MLP neurons of a small language model. Each row is named by its layer, matrix (gate and up: input weights) and neuron, and shows model dimensions 0-159. Each number is 128 + 32 x the weight over its row's rms, rounded and kept within 0 to 255. Numbers have three digits each. A neuron's up and down rows have the sign that makes its largest values positive.
After each neuron's rows, "fires on" lists the tokens most often at its 100 highest values on Wikipedia text that the model never trained on. A number after a token or word is its count.

L10.gate332:113125142187124156129171112072150115121132097109096139107079127091125117154085118173160105118126087110127108100114157163064140086167082143123203078137149114147081162095131153129142125155134108162092143080117136184100195133097123094169097180125099059167111157134123161117106195090144128140111160178137088076141174143112125145140150093115131178091132122064148121166162095143113118138112128078114070119148123106094122116125103116060132053168152148126240097131060080113138105151149157
L10.up332:092112116098120151117177158119120138140170161100142124118140133161176110125188146095119083118085088143085126174137110115062113096114141107089146100117038170086092135049175130162115139155123142072136168127088128116177141081157139169118106154093175147146101124145156164137147064157201076087183183129109127148116134089132140125127113125129097149103230092160160142125077134091101127120156084158123072093137148120117146162149057132144180149130141097151173106161145154082133102178097089
fires on: "s" 20, "ni" 12, "n" 10, "ed" 9, "fer" 8, "in" 7

L10.gate120:072102090155093140153172120116082192055114150040153119161097076107143079125119112141107123117146163104127115138088066166094190107104137166137091125123177110129078122086097090084120122148053154147108181069129216098156107145111069120086169161100122100135084100102146129091164166134117109126141117099103095155144134140124132168142069124127127166168077141127141113127128165110106119074123177101110164135109107090099110123138114138030155108104135113113157116128106067091162104083104140
L10.up120:106081111114136135151106101077163106161092155089206124128036102075146106152204168127124166139148166110140100122124146121121095073212145112152133115122121123124126149131116122114100174144081119097139148082110111135133190157148053141163110088123116087127101147097111130107144117151093175175195149106089168085123114170124122107116108159139127213124077106081107134089124137159099169171128168107164095168155158181106159161156179202137137135141056141131196145121120134087152123126121122
fires on: "al" 38, "ic" 14, "ric" 9, "d" 7, "tic" 5, "ial" 4

L9.gate609:128134121090114141097137158148149142101095109160114184091107120124066116129144100115127136127174039150126171126092180171089158134154166133212083147179127105107122140110103111164142093211202138089107137155143112140079125146173112100092103099104125133116046131138153072092116102112125172066156147131117170094124077165160145160137123154142160099164094149141165140168123128205134099156112125206152135146135035206132149108112099116140153125115135140165139156059116128126152158123127126
L9.up609:121124138145167206153115170119095095129085118125102133100155126110078089177126098174060145152149072084103133144170183121091172180121158108170098074148144102202131161119078139149138102137145090127095145105133158125096125091146088151073197108123117137043088114093167129118107159088135118139161139122065164147125159141153145158113137115144147151130074102048197095177121112150127128123147154133159102142118121097110090140057149090153100159171186146189127145145128176127068117125155117
fires on: "d" 28, "st" 17, " first" 6, "y" 5, " " 5

L10.gate14:116075088200130140127135146108140092149104099133157104132154062105120195161079169111103070128031147140168129134097097114058133181041116130108139159169184139063148134126163129139124132148134107141132113153161118102104129124140131195143152143115126084128170126120118141184100125134083120109151068139095137142109130160104175117186121131109118102157178121110136119129166117088137133153134123118091135055110151118098134136097094133119097121045116119107087169072168086094056080086174178
L10.up14:098164122094179158133099070109121081136118128083176110101103078156136149186090189111101087124084106126151094153114101154203117144112153055156147137124154134146105124123172117200069106167156126106169123166186150173133111176094114152190103127151201117108111129147156124115200111102105148199113145115082091155089103122171164138140139104090093113107142154159097116125148109174132099098171119097196092098105095102109088127089129128092101174068161111071118122117175135110105107164110126
fires on: "ra" 23, "d" 7, "p" 6, "an" 6, "wa" 6, "f" 6

L7.gate606:079136140124213118169165154098153123093105132076114105132069103121146127127122115149117149143067108119119108103163104129120143099114184146150112085124091110128089178188081120132097128160157103167083171096112138063135133094152139164144144155111117083105128092098129116089100144121157126148175034136097112188157133177172157101157129060131176134165139114110133117116049125149101083134108142131101088092124186085171105135143113180092141185106097159146143067149163153078126131048067129
L7.up606:060133194144135136155088155120119135178085096092177177124093050099143151120148146099201111105077148118127115152124118106163169147109095110121172129155096141119077151091180131124091141112064104135108083137081111135158116160128141163149168068095141070153132137143088106113139159140106098094183144042138119160099121156071123100143123059146120150140098120155111130108122160130139158129156129110139190131174197142156111101173168126103147183181121137090147090111112093102175151193064150
fires on: "al" 49, "re" 8, "ic" 8, "==" 4, "ian" 4, "ine" 4

L7.gate439:158083163147157138057177118119186139135142108163107077171087136191102144114139106204223105110075129110072187112092126098139123156116143108129134162136120102093047133128107135156123095131153171079129138172078133051130121180165111099165140164158104148173107138085158089133156158124126115125111126122053113132158080134148190091177110070141098067148084163137152159140113134119142119145082128140120175148177123086139100118091110089137169107131129104164091161113124156119146159077120134
L7.up439:096090137073099065148092124138139113159135049143126108183086125117156099105141154172116148117108173101112078157191119136181148121133098167104174109124129098150080128144183116029098163141140116123101115105080129122121154181111115135162115167138072113120104117122106161123087090104133129085152096080156180147085210136052112085147212169083110169112113078064125148160125138080148082118108173091129127130169121145158117145113179161121155108137135138104139105086127129088146163122159090
fires on: "ci" 34, "il" 15, "it" 10, "e" 10, "ide" 8

L9.gate6:073162103163100132117198154135092104114185139134111136095108088105088104160166129127138135115138158091167135114149145119126106110157077176201149159117081122071099132133109111160129105150121160076109138120066146129143123135180138153162199118139096147069039105145145100145159071106068090117070110126099166111129086137125146103146102081142121164094104103091178141087123072197076170125111108112138060128123123086080160165165097109150124072147154143132168069152144105105092091105136171
L9.up6:176122091138112132056136141118152099142176095116147129105192108146134082202095136140084103099163084178124142082084208132123168109175150144139120138123098059129106152117158137158126106102108206080160185149070161118086136091113127093106081094136164139141096120099129113135134121144088154190121227099143089093124154136064086140141121128172083103109129166106152120122100143153180150160106159125131107087134082100090143086126070102131134116135189100133117133090181111178144151159105154
fires on: "th" 75, "h" 8, "low" 4

L9.gate489:087137171132129154096145139056120141097161165102147127149127131127187101140094173165148144100103140083153159123133126091119175154112168134173063131168137096129094149116085123157123059122116126133076139105100145109082208099153072130150163187088134108093112073074152088068131114095049183062143118088143133121142073158133134112182132133140130078132121176152161104098086111162147083139107121176133113107165121133111107183122084104054120077095113128127173094128117111072076141089138138
L9.up489:104119161109162073075175121052166125102172161088121115122112109083146103074102127161152133095115079096152142128113177149156112171118134163149076103131111109108113137159099110114116096163095156125143174122091178115117135126182151161164157150066105128149173160164147120121146171130117187080082115106141117151175063174127165107191081106127095122114121146112178158117099120132157115146079141136168119165144164179170090136096047115040151144094079105156081103133148134075099128113116199
fires on: ";" 48, ":" 16, ")" 14, "°" 8, " (" 6, ");" 6

L3.gate373:111109200095094113123140125119188094153065162215121119100102111194118116101106143148100146143158195139117165104148109160156201091206143134116172164106085105091113139116104119141097103118119123091166076107121083148114121144088114118129093131135122174123157091088173111101079130078161154090147115123095162093127106186173135060109114082137069149084111159122170176184116155160105119119134105128089159127130200090146123151130099130090089115128128097125115173146077220110104136124141116
L3.up373:155096166119217185109136063091121106145050089090105143120168114129090064117114098180109087126081157104141169108116126134148086137109123144163149127063117132146157181141146083150085118132132092131091157170031128078069087169111145077169134114155100135077103092162121046142163156080086169146130134163109175140161148129064097131113086126150122097119091087111127099141126101098094132165121163103080123115068147151163115137117159162124141148138141187142135127122099132130139124154086102
fires on: "in" 60, "Z" 18, "G" 9, "25" 7

L10.gate82:130131125180113115104155156149113130123122082138174131149125017150166150087169153157201117118072103100111137105110095126151107167140184119115122121138126114097075138103132061169138131178121140112056155178132144109141111177156149150159213080076117124098114119107140133113153158097125139128179096118087139204100128123141182105181127117104123091191105176117106167172106165106129088189100102161091165074114144082133152116142158136126112171088097097103115161096147117130058082092126145
L10.up82:177116175163178128096138078159186142113185152183200172147104165168101135120161085085182159087117083114143157070151117067117132156125147127113100159156109177100122079131159147232093146128145193132182186101117121117155114149123100166151145118113120100118120172103116138133158093115057128071116133148108129121142071100082163104175084105152125108143111175171095170114158123095098091151141069132096116072158108158133159154157133125169117096074115089110131156140143155166114113118126103
fires on: "il" 17, "f" 16, "le" 13, "el" 11, "g" 6, "it" 6

L4.gate354:139157135108169058135133105121111148140142089092142140175063101080078119111069068110172125122170088145144142124123187106142150141133116122141111178178160088130122099119134085126170061139133158096082191096116124117142170113091123109092114136161190204080094115104124105154135091160118134159107081086112176101116142129150195159132100151100171137132070168121153199146095171167081153132134100159110155143146079136104171130070112116117156186079120133120116187092122124068104139117111069
L4.up354:125072159154149112163107166108102123118109121103117146149113109145157093203064127106163097158136063091115131119132102108171145136106150149149142093161074131141106169122103118148121168110107130131064129090178143081156134169090142152134111178084099104097169144077114179135112165126062109056075076073110130190114172113144108159138217143085148152143126163119128184110095138148138091103143095183114115095109147150156144142145215146082066127148123135115111128160183128091087158096176160
fires on: "y" 45, "ent" 13, "me" 10, "ary" 10, "at" 9, "age" 4

L8.gate134:118147110132166095101123151120141130095135162117079137103133101143116127118134125146177122139112101118116176099142108174109102163128142147176031160118143156115123155131097090133140119094192107164139180126147202126098156111158129182137189175111142118054095140107141112144136143123088131025102146089096198188156118151153185085162151113098197083188112131202110147161124172184078130076144143145110135128138130077132123131098129098088117131120123152122147083059164151107107128110184082
L8.up134:134096112149149132120137118125098084130150129121042210104127131169094156096091107168169172173162101097097192157175097168152087132143122105101054151098122142144157134162103060112138112073175078216151166161175178132108144166127173121102188192123106136100114147122069178179108151142111083080117189112141131117152125152137137146091170134144133115156091097147104139111120129153118119102158166165136131158072159099143118113140122083134072172191148140140083118146097118152149148165102127
fires on: "g" 16, "k" 16, "l" 12, "m" 9, "K" 8, " Ar" 8

L10.gate500:147141146172116115100129101059143164108132119150154120146155089153146137169152136177059135117174104181161163099107158132123206122103079151128094054091157111137079120123123117122137101156176149090106121089166096138093239095099150100132122147149142140115059156132179112063154132120128120113134131138066149084114167184185147132143109134159107097146111063094160149132076153207115105134122144139132181121173167148148131109163093147096130126164195184130117165147088158145156130084125149
L10.up500:209094126092110097066173131143173099151152104077124155113132115067108136170126095117107148139110046133088138149139122173134192134145160132135110064119156077122116166105132151143116112139184134126151129179091071187147129131133191103161135158151118141151117170127117166126200164114129217166178148103148124153093154116107197118142145109132128109150078133139067134198075155129091126095134117083101179108159139117156092090150122123156139143100157149158189059121086137156122150124136076
fires on: "e" 21, "c" 15, "le" 14, "au" 13, "ne" 10, "s" 5

L9.gate335:093142100116153163064051156095129143143135147140126156162140110082140112091164108157108118112137128117117136139147142094140099181153162228153063132109113127133119159060147132159109060106105067041166117073073121148128167149149065109164165101102152202053111131103130116157205144054115109138109152099102154128147122105117144104099138103126141132113122141140138138207077123095135149128140058105119148118146163092152180112088087096161105114118141113178132108143136136175098095143124141
L9.up335:140171105135154136139145130160204150210119107144157191155116159091092084164154104145107162168125069133124116119130213105144129103183148097114063124138068159145136136152155136163134074161118128070136129085089104144109113116161140160126128105154152125075134143080137110100157126064137113162129165100103176127083134075133133094100138090142084071144144145145171148191079091113122127173103103189161093139144134076123200068140098118185124107102116136198172117108137140175090121147109154
fires on: "th" 34, "w" 7, "e" 7, "f" 7, "s" 6, "us" 5

L8.gate33:133160086098152083129131122134160160126128139156150078188145127103166101109120104131126128076121195143166189110076136107131120194087156143211107162170156152148141134109078107172087081143089128052131113158113151152129213092094065088159092145145077156162185104124156098132155124102113150075149079173159155121143126142154157083158072151128155140103163166157186089109115135090139086119115136154171136131120043101102130166116115146106160140107138090198148136131139163114093140122162151
L8.up33:141120097074111106191135120132126169137122107185153131164177154107086105111162164102114142097146162168140173113178159090110135148133132122137134100110097113165124137181126206137052129120087121078114050153167162111141150125071094099140135200158143179146155149117166164134138153113105204108123128149170155074108181119143145123107127130109098190162163093143135088078119133144190078048152186135176102146176074134126117101174174171084113126150152153158174143143132151153153147142107132
fires on: " |" 29, "son" 20, "act" 17, "us" 11, "age" 10, " " 4

L9.gate469:177143153093116149074126156159130109171112123118109131186149067089098161104109121107074127101099136136082157121133147147143159136126183151131110162159133147134078107098072117133147152138132159123079136163064056120196152094180121119142142090127179154155149144143105120158218124125137152095064127186162159097151111135128171125196162100164085107185129122155180153149056150193132124122138161146124191090150124159126105139140074130146122122041143120160150108101093115114063163110100155
L9.up469:093115131057125138169115141078187175127090140174060123149089167040130118112093129126142103116115160118145099160154160138155120120132133171073099108171129119132106156124091155119049103105109132103137104075084124121150166150100159136157049124188116174103119134150125136101139172142192092105070177141147141100139172127170122104147147143119108142149077121157167148106118182161084143120203136154160138140147125186097129106133098116120094122122095111199109203149153127110082188115138057
fires on: " |" 30, "," 15, ";" 9, "S" 7, "A" 5, "age" 4

L7.gate511:108101123165130091083112118148131134127170171140141107194177038178155187131134113179143075061114129172137160083094081147136113164103119123158137113131198098092114093149099101162107097137180147116145085163118144123113133080162121171134188128129111087059141112129145104143122150126151126088103115164113169170146118155162111047126123087175118145146071132162142134107150139162202153096080146090076075070089112094109113135106114143071116069151128142105110084115124157165082114147162152
L7.up511:094030126095120088150140083151085093132091123188115079095163145119138119163099086095177113103163164082114133066148151112139116099123157189150136149131128039131145129159090187089124104158147089071111153116170154087149178145148142132081156110126084100119078126076062093106157095122176141152151182124171139123100153143110127121068140129172169124170069167123180107097147127073154068114127119131131127137065156115119129142101109128144122092152147110116094107093109178175184132100123117
fires on: " a" 33, "o" 10, "ab" 8, "st" 7, "ur" 7

L7.gate70:065120149117109125146076143124191143109092105172127075096134086111160159135202124162150108111128130130137096116142150105085140071124118137162121144110100089118087161064096164160125133195199134147152146113084144118180157178176107086132096175119111122149103138125177156088147134114088206103089087135117169161082129183119167143154139145126086153137130102163133176145147160178108054131110136147115117171118110095120177109142162107056150157098100182101083125125168182142146108048112099
L7.up70:152136106083103152111104106081133129106135064149134077076135124095174116211117152103114142107190133157131055080107199156095131163149104120147160148189148150103124139121123163054121132141120156092151069122142129144146156102113099146121093124120142159103112090133172105113118150135114189163106191187175100036147184110113063146104055170117125140104159142161167133122138075096138144099143158121093104133146127067115109198159113111119153112054120098087096127099121104146166147119144115
fires on: "im" 35, "al" 9, "ho" 9, "go" 8, "c" 7

L7.gate71:153161179173137097079163075126139103203152121134141154209122128087156118130140105114164128114078128138140093107131091122168166143067155127145111182149090119113127107114090142143158100120139125101110108163159162081131130111119083192088147107155154155098170120115129101097123096166139052193155148096134160094121097142162153053116111083129081113075094182142138138163112064192130133158138102180089115102216189121125172154156125086057146138163094152108103120162115119111105106112112158
L7.up71:105088202149104100128122133146128160130187146157157128126143195071134140093159149181158120168138090065134114132163148112073168064120120197084115153101131115122077115184133071110141142146142164113076135162116113156183127160145133112110126140131140187119160106129095146115156082101136135106144117013101127211147130094099089134152152111182044167167115191102131189133126103127157134111151100106089103116173168121196152117121139060103117134128133170138150127099163125122133115131142115
fires on: "a" 13, "ra" 12, "n" 11, "da" 10, "di" 8, "o" 7

L9.gate556:169090127151144122050162151106173152135145160090138089056105121115129151108090091115117084117156116198134161083060127086111130136139119151165151159159188137118060175126106111127124169163122194089082092142064129153119134088154119129121176126161128059102124128133132134129123094148131101054129112180152086142109125147094141101162141168059120119136141133183116132152124134144170111142121144119105081096124044107158144169114088163112092094046051132185111138143136138078159159137148146
L9.up556:127147120097127119082167057174086142193084080149154116138119118196139146157064170136157147156101114131088118130124105168092125137129098169155161137177190084121174069138103080166098101140184153094089122189120091150103144136170115100160165061134202109093128081134119094130167149132150114184092137181116119133116134150157190147139079123136157132149090169123138098149129132090126118102103125128097090066059045127083155186104152083116121118119127141117129106124107101168138172140097140
fires on: "re" 18, "d" 16, "ic" 16, "ate" 12, "p" 7

L6.gate111:125177167186114159121161104088141073154130120098089089158124077092103124177149139139126096148140103110133113126100149129087154121099130145201150057159134145141121161074130077154101119166090119097113175128148165143141170115128089147119126108160198090076076161147133138102164101151130090135094071052133131119211147152106149104128057089151131085145179152150178077215114122130146143162144174112113175146142102071114069166124095117112202147115106114150139123124137128092129103123177102
L6.up111:086112116181089157163100115164124070155112145113084131146129131082089188128128133137091074179144139094093129119126099125105126077111137135135190075135153141110116088142122085155121107133101153131077118147154108105138147131086120143111172068181141097141104174173119135157135108179163152130166091041159135124223148127132111110122079104171117108119188136118156104188122129137194130150183166119110179144130128042169078090138147115179139190173095141161122108177130082120140101119176162
fires on: "s" 24, "n" 19, " S" 18, "-" 12, "ated" 7, "ed" 7

L3.gate434:106129117184139141023106105104171122193168130166063127076079125134144134114050110079092165145127141135164124102134148129140179122172170177122136168111120082166169130097136135138143151072148127115098138146179137130111095168126146116165117140144127166157171123069130138152115102128113247091142090125134115137120197119182152147144096061181093053097132159091123096115125088164107148129105158138096111121107114145085124097130204150157128126160169141115116114129110087092145096122134092
L3.up434:114150069135117153112103165128157107161167152167136159137114174128150167120150153134071102106139122141083087125112101191123068137120105130067115157088128145117146099140153075130135082074115090101157139132104148136097137115096123080105112136076095112073142118141124185156141126087185177101138072102143110161147110104141105174137126126129104117121084111178162122179160149169070122165063091055109088085066151118105088202141065194106113150162172059084133087075127118116134108128155095
fires on: "im" 66, "cul" 13, "log" 11, "min" 9

L4.gate19:113175169101168150141067100096163163116118147062114141085119091099097116118135100141178151175150135158158179133141193156130112133097177138165117144132114117096074138088069122096095172162132103109117169127133154154087199087129127178167154111108116126137123118161179069128146135135050143147097086113134162140178105123116108140146130107124103121096128129182165102190118141115091123141122140147137245149133085127101129116068127131124136130138178132175169158071106134067151073100200083
L4.up19:107133158141105152152089127142095130089107176062112178129109020096168147117134091170159118192160126106074140129184197171142129119099160118135084126135105118124096096125068098135106130127098074135088137117202120160074151126077120149120183095057074083112140150146109134153132146132107114108156162094119119194180083088107126119150149115112099104110144156114152113119123125146107075139151101166115189093085141127124155102077135138170123088148158104148146038141129091129102066125180139
fires on: "s" 80, "I" 8, "y" 4

L9.gate375:079187153075142119104138150113159142155092168069183096076151134077152143130172138107147137135117077109108138110084144130057158195129123138134140149090140128148097112099120136104130112156118147108085132085082111149086186030186143120165128139110167159113086136170118119125159110104101133108124172155152144110092077123135128160157065097177122061110110125102201077195110165136121141196120116127143104169147115094110073123132105098113203057146173147106151142113102116120123089110123086
L9.up375:051183139122104148127109100183139089116048134128137148064089140068150174167188122150118111088147092114117096160115143107079066161109057106125107181052074198071111106173121133149131120107122126132103145125140132187104131069133089116139095104095093136089066168167079104150167134140106177058098180124110103125125079123153112115155107136171103107154123144098156113149158112113124112177138144116114150127120163143118130044138141132108174084106132159087109085159097098128131144127136151
fires on: "y" 50, "or" 14, "un" 14, "n" 4

L6.gate122:155122138153152176125147152103185191189112079137080105155121138175119156152164178139150143124150085156157092132131144094105125128110124116111181030185133144087089125105138184128065176112105087112148168085137183143126167074127173167140145113193148146113150097134151047135129160161143143157150147149084132109135129121162100148141110109136168093136121103068088176126119130197154077154104145138122129156141166151079134157162127140145231091085153149120082132116138139064144125124172108
L6.up122:089064125124108168031106076125171186121187116142150108153191071122168102138114144068148118161169124091119165146123102089151163102129209074119124125178120101162162130127128187134171139080147070152116121166151080182127123143118105079174128092125123164130124111108164067135136126129071158148178173139128133093069165154103079128121087114152110137172139126169066118123129141148116139146169101108121125183161161106101121110175109116126123064122119129169100148056160132133108079136129108
fires on: " " 25, "u" 19, "tra" 16, "s" 12, "c" 8, " de" 4

L8.gate59:013109084154106141125096160077174116116107134069158152067107088060131128148147127153150129082122129106166116074132134140102115124130125153203098124115125084102126157097128144121148165131065093104135127090137112181097201047145127108107166172118118131155094152135140148140107124114159132143046156141078139190102156113165124124160105134105158167122123107122124187124159111135061152158142131152163098131173108152158123108114142151078167162097139152099149148200135115081081070174171112
L8.up59:143126140141126154160151118107068136041150138102161169094175139124088092138139078090160107111078132129135152100173131166152162092073122099168101120124130134052170104119188111093068155145096105130113142156152155081162146041126162131112085191156125132121150095129168114070112156195167119152123183131099147140116167119153128098103145109103157131050147126108105153188169078113116088157106169171077130112175132115150136148112169206084169106119166145131156172137102150086146135122104104
fires on: "ed" 18, "in" 9, "d" 7, "fin" 7, "red" 6, "is" 6

L9.gate613:159143103116108113085122164074095119146141124070133135164165167101145141119115085183133091164119112130152135134073075159127087169077152171124166088098062131111076132119125050166119129133132109094109164138099127134122151096169142119161151058106101142084168118110144162136174107148081098117100139093136225096168110120116142126232140136089118085137117135117096158172063104109112156150116080130124093119161107108166131146059120119117137137128135049132119113151125168081070075163138179
L9.up613:171107165108045097103112159101088094131197116054130092132141178121085172103187093157104087108168113141161119089087138144125118070183119157171136135068126121134111126092076151163149106113144191109102212170075140144169122091138148117084123114123048132131107093145175160121165134138135122096109209198084151073160137167128089130137154097104127108066135154124132121116171126107142127141097140127139123103156094070132133153112120155148155112123128206141111120165145148088117123147105080
fires on: "ri" 22, "th" 15, "ir" 10, "ur" 7, "rom" 6, "air" 5

L8.gate202:113136157140116091107069120124204158110147160165139102107147112142114118126129130195194117142121178171166153102067174145138102161157134153124126174139093180136077166102134122176116113071120168107135114077102095098147175102131122147120099118126126135118085169133146126093217140165076173136122178153128115124114110152159136140131159031119136131190096159143128158122112138180132152142117162082084140131210079095158101139131106105119175116110059114153082120109117149105154043068130090
L8.up202:138105084166129127110156082182150161169104117150171090115141097199125137142085161114169150141121123107081156102155078121140095163144161109158113168129109096107168151089145128131163070124109177130237123130135146094122025136132142140137169088079146129118103145071075162111122060154101128115152152174120152128117113103116197109132095101141093093142144133181140117214149122187150072111103114185091121160102145146121102117143154114144155116155155194100099096114140139145066125135122068
fires on: "ow" 29, "w" 24, "and" 10, "g" 9, "y" 7, "ve" 6

L7.gate6:135173075130164159159195173127159138077141155118116101122151132134118128137144126158089122079133133107197155137094134089143198114122118106114094069087108105144118125182091128194124062095129128153114119145134175105110123095138123102110176121108113151076144128120136099077185126163129090148101111124116156117101072162164188103211125071148130131180137097102154129162084110174113061206102147159122084091080162136103112123095089138095170098119172089060108125127136115128073172095100169
L7.up6:110075059082162173111124110135125163135155164095137140067132096112097135166153110164128141093114156111142091144081136151164140145148118158137091141093131086157183087153128139143092110093064116139139179164091116141181119119176107124145119076136166147046129122155071079137095121055063109167098145073182096158112113095079135144168143139124118135094143096102121087063119170179171155134161121104162198103076120166194102134132044145177115124124114147122134135122120132147108083109087144
fires on: " |" 26, "unt" 13, "low" 11, "st" 5, "ation" 5, "ard" 4

L9.gate331:117146154128149104097139107101147132120148101099150089171128153091118132131110159157108157085116123131167133098107145111166078106086135130064093161134109074122128138054147112128158120173147160095184104159087098076110137101164171102134184187096107160088069085137126064151175090119154088141119138125086144116034099193110137099203146102142103131126192164157182101144101141123139119121085096169096193133153169105155134159149086091123175148116150178101111046093110154139147136089112118
L9.up331:119079154113102102067060146176100110123200116150147159102158122133137134048145100158120091113150154190178107143144135151160110121125135135073084124119102086153143054088182114089179154130096105120154094121073121171157116134144124087163082121175132172126108187110086112110181102118148105140077101107154115127093117147111080159171139142147112157163185176140143236106151168130124134085164158093099158109121172092115110187114109111129125159100118151117169053096127147147114109163145122
fires on: "o" 17, "ra" 12, "sa" 10, "ri" 6, "che" 6

L9.gate506:145145118122124124108118160129103171136124132159111048169149152156146145141142118159185067094161136173081208097098144148081126178140139144163107113116165106098100109107108109154089078203097170062110203098098188080073153093148098183116186124139142104123132121101148133146098135130146229076097092134130144169165089132144134065168106084109115130141156108182171140163154138142125088109120102112133121074118118142072103145144107114086197092120128117106140095141135127130162140076164131
L9.up506:122135169146091155171144121099154148135089084197129131148164147113094178150141135148103103147144140130098080090187126149092088123092064099161157088124100096122112065099100120105095146129105138072109159117144114053117153109101116175165139118142159105153174072123170103110098172135185157109132095167112088067173197120107174144111062103133124108125101127116222154198113086130167136146112095167127117080092171114101111118143154111152115081137165130141075148113142152212109155166149143
fires on: "ur" 26, "y" 25, "o" 12, "ce" 12

L10.gate11:133178116078151060097153152092171162066144085137132104111165145128170076117114147154170109055131122086178166110099148163101104163139131152125154124143101134140115207144087117130186147125116144137116184118113125147108227105141085106143136182117114137125107132071160098153147126088127101083105112164138165065091133115147129105165101114153173090151151165144154029113099191186102159123130133141170115114175124155148099122095098144102187102122082066147146114099071149140097106121158114
L10.up11:115162131123143124101135115085170142124188093106111099122203101155206094089134147183151124073112129106165136101119130138109114095122166107111190123172049128120116166144083104150159160138118122113103173078082148183108213126115113099131160131136055119134128056075155122176131146149133097106112097152126100081124164125166135089137094138168091135145111131097158103103076208121147162122143157109167119109186166168126072123095106155060136081172126103129100091167079132122078153136135142
fires on: " |" 43, ":" 33, " election" 8, " (" 5, " /" 5

L4.gate238:133153149073090169174086124140148114092192173148152039103189152165136087116113123149111146119153122164138137130085129139087177077113153114169151182146163155119101173091093181128085081170125185131162172075116149150184144134131090139070139131162119127061120113096188159084118104104076157099094175175118160155120189118102124078098115135142085176068169157124152090146127099088128125130127141104098118142153070096119099168138113124120139128120117147108191149130125100168120140148202141
L4.up238:146168160127132174182151140188105082117120149106155098105151160120182086146162129163080163135110067141109156147135123096108201111119126156134080147145082114136099123133105103107133140155097161109149097141129184088101108123083142152083143156147086098105137115132121130101065090110115117122134165101124112145129178131150091078094176115121060164122166108115096083082158078092113126105138171139117108147144151095151085118136179146208116208108124114144124047130114080201102182185096204
fires on: " |" 28, "ized" 9, "us" 8, "\n" 7, " only" 6, "ge" 4

L10.gate612:165128123112102100121178133127181140146105145101102041143124133090132128106112141144136140144125065122153189120105078160090142123093098098167140113129129149125094192137101132154150074129092118114096115130122098082115129133222133196140145126142153113113131142176142079097185079160081131146163119152124107098114138146125142125126151086150119091125150143208145160127055086208154133146087133147089106117130144217182088111110142108177120143138177068155146127085079160128122110073094046
L10.up612:132127085150145146162083162143120144059120168089146098143151175138093175109125096166142127145066158106134209121104087115163111141165124191139106147109140158168102129096130114155141150145100144127234093123142127162083146104135146121119168155102148147160063149125136070156126070176051117120134081184118120083132126125125102163105107127110083108172135110155088092118187149120139174161127124132142158209136088155166144103099156106148150056108091123090120145077064136140129121125144051
fires on: "amp" 17, " end" 9, "w" 8, "ow" 7, " C" 6, " se" 6

L9.gate559:145073120123139124125124159120200124194108124219126170145142058148193135127158188106139124104067123093130136071134091150123106133085143142129126099179139129113096128125147112110165146101130147105120111103136153048152111102193080169225188140144100107126105139095157149096109133164149135150160076100144129168168154157135179086143089161087151076159102155151106164163121119107165123125112091086160132134154184154159095130139122135156067102093121076127087139127172124106046142100111136
L9.up559:182096115132102090092110118099102096147130099194142116130086109125120119128165090090143144136133108104119110114154108119129146167046148107122133145163139074149152121111148090100184128146171135139108079109146125146104128107128034172167085116128092162167144150138095181086139139128143200147146148134162152094202168138100116074100132118122171119157099127126099212175127077101132059091106139077106142103097105126192071127108164140091155120126130120064100100118237131115068116138135102
fires on: "e" 22, "in" 12, "le" 9, "i" 7, "il" 5

L7.gate76:129177212170135098119132111127158173152120082187167137115128103155136147081115142167151083093099120109124098141060131146157111174106149125134137168157095143127142102160149117099094144113187109147084112135122109089081117113210149164081160121143162117128150127126128136103200123124149168147110122149127104132152121106096208092100065105162141081177149106138131122188051174159123081223087131196139140066092087083136170128139165098164101127129157122149127154109168112113138090105123088
L7.up76:177123136165092118070153114086147177114158111128114113119156169100134088222234180083171174143173091107120145126106187087131115049141167114133110165100092138129201142102119137124092204113154129129112121100134154135134111134149127149112066093125149130117150090144140085120103074114104115172079145092077128143166129106104106089124161107210109133170163134147101127113156086204119122116099121102137097119104181124115123090117166087132107136166097174110123128081174144136179142094128119
fires on: "re" 30, "e" 26, "a" 13, " be" 9, "te" 5, "er" 4

L10.gate160:116137082141125142138134098156117104147131097130171164091113084118118104111136184193145097096101122132133144118132141187119100134110176142147029144121163147096103137050144118149119040169127104092170155194134166138120099114143106159123177117115088132122075099111154130146151150186168168063121139153083116198193178186125157093144122097172141086118160176196154099111124190148157118145140091148131097158105097127050159100139110080155152113126158103155157125108112141143145096136188140
L10.up160:056116135143076133128116093074135075097139110113113194135125098102142111119145154157131120093133144069117130151175128183075077103063080115170091110142146154149084122142200165095110115132155118098108161168157135122157092174123143125147159151189068106102135031209106131128188168125153067121132150056145117164158159091118081165150133131140136083127097148129160086131169176081159190085135118109113131147123161089126178150134164125139087144126142077117162116139119097111137098107159110
fires on: "g" 29, "h" 28, "l" 17, "r" 9, "m" 6, "k" 5

L10.gate159:203155099194178080052149072105178140141141138089219137116143136124108112098131121163135151098164083204104142101114155123121146102100164115146110190067107092181098143110086162152142097130145099079149125110174107125152073126159114122103115092064148158143115052146131138105152113146168116056117132108079145187139112161118144111124116124164158114139139129139149126141045100121123129171086130140112085135074102108184127114144158143106170130102120097121128055128151114164141061115106102
L10.up159:113097112126163151108155167100160161115105072114063130117094109072095149148184171108128130122177087101189110130092129105128137121158179169079080120130185143127122119161169150092144194101080117173094134072154119127135133129137119098101094097100151188182126078170056104090139113116154084147159107126150138111091117152125107084120170166130176131149183142093117081121113162147164149098144147105105123143183166043109143114086135118135125142109111122138085160125160026142160177156152067
fires on: " be" 28, "e" 25, "te" 9, "rt" 6, " comp" 4, "t" 4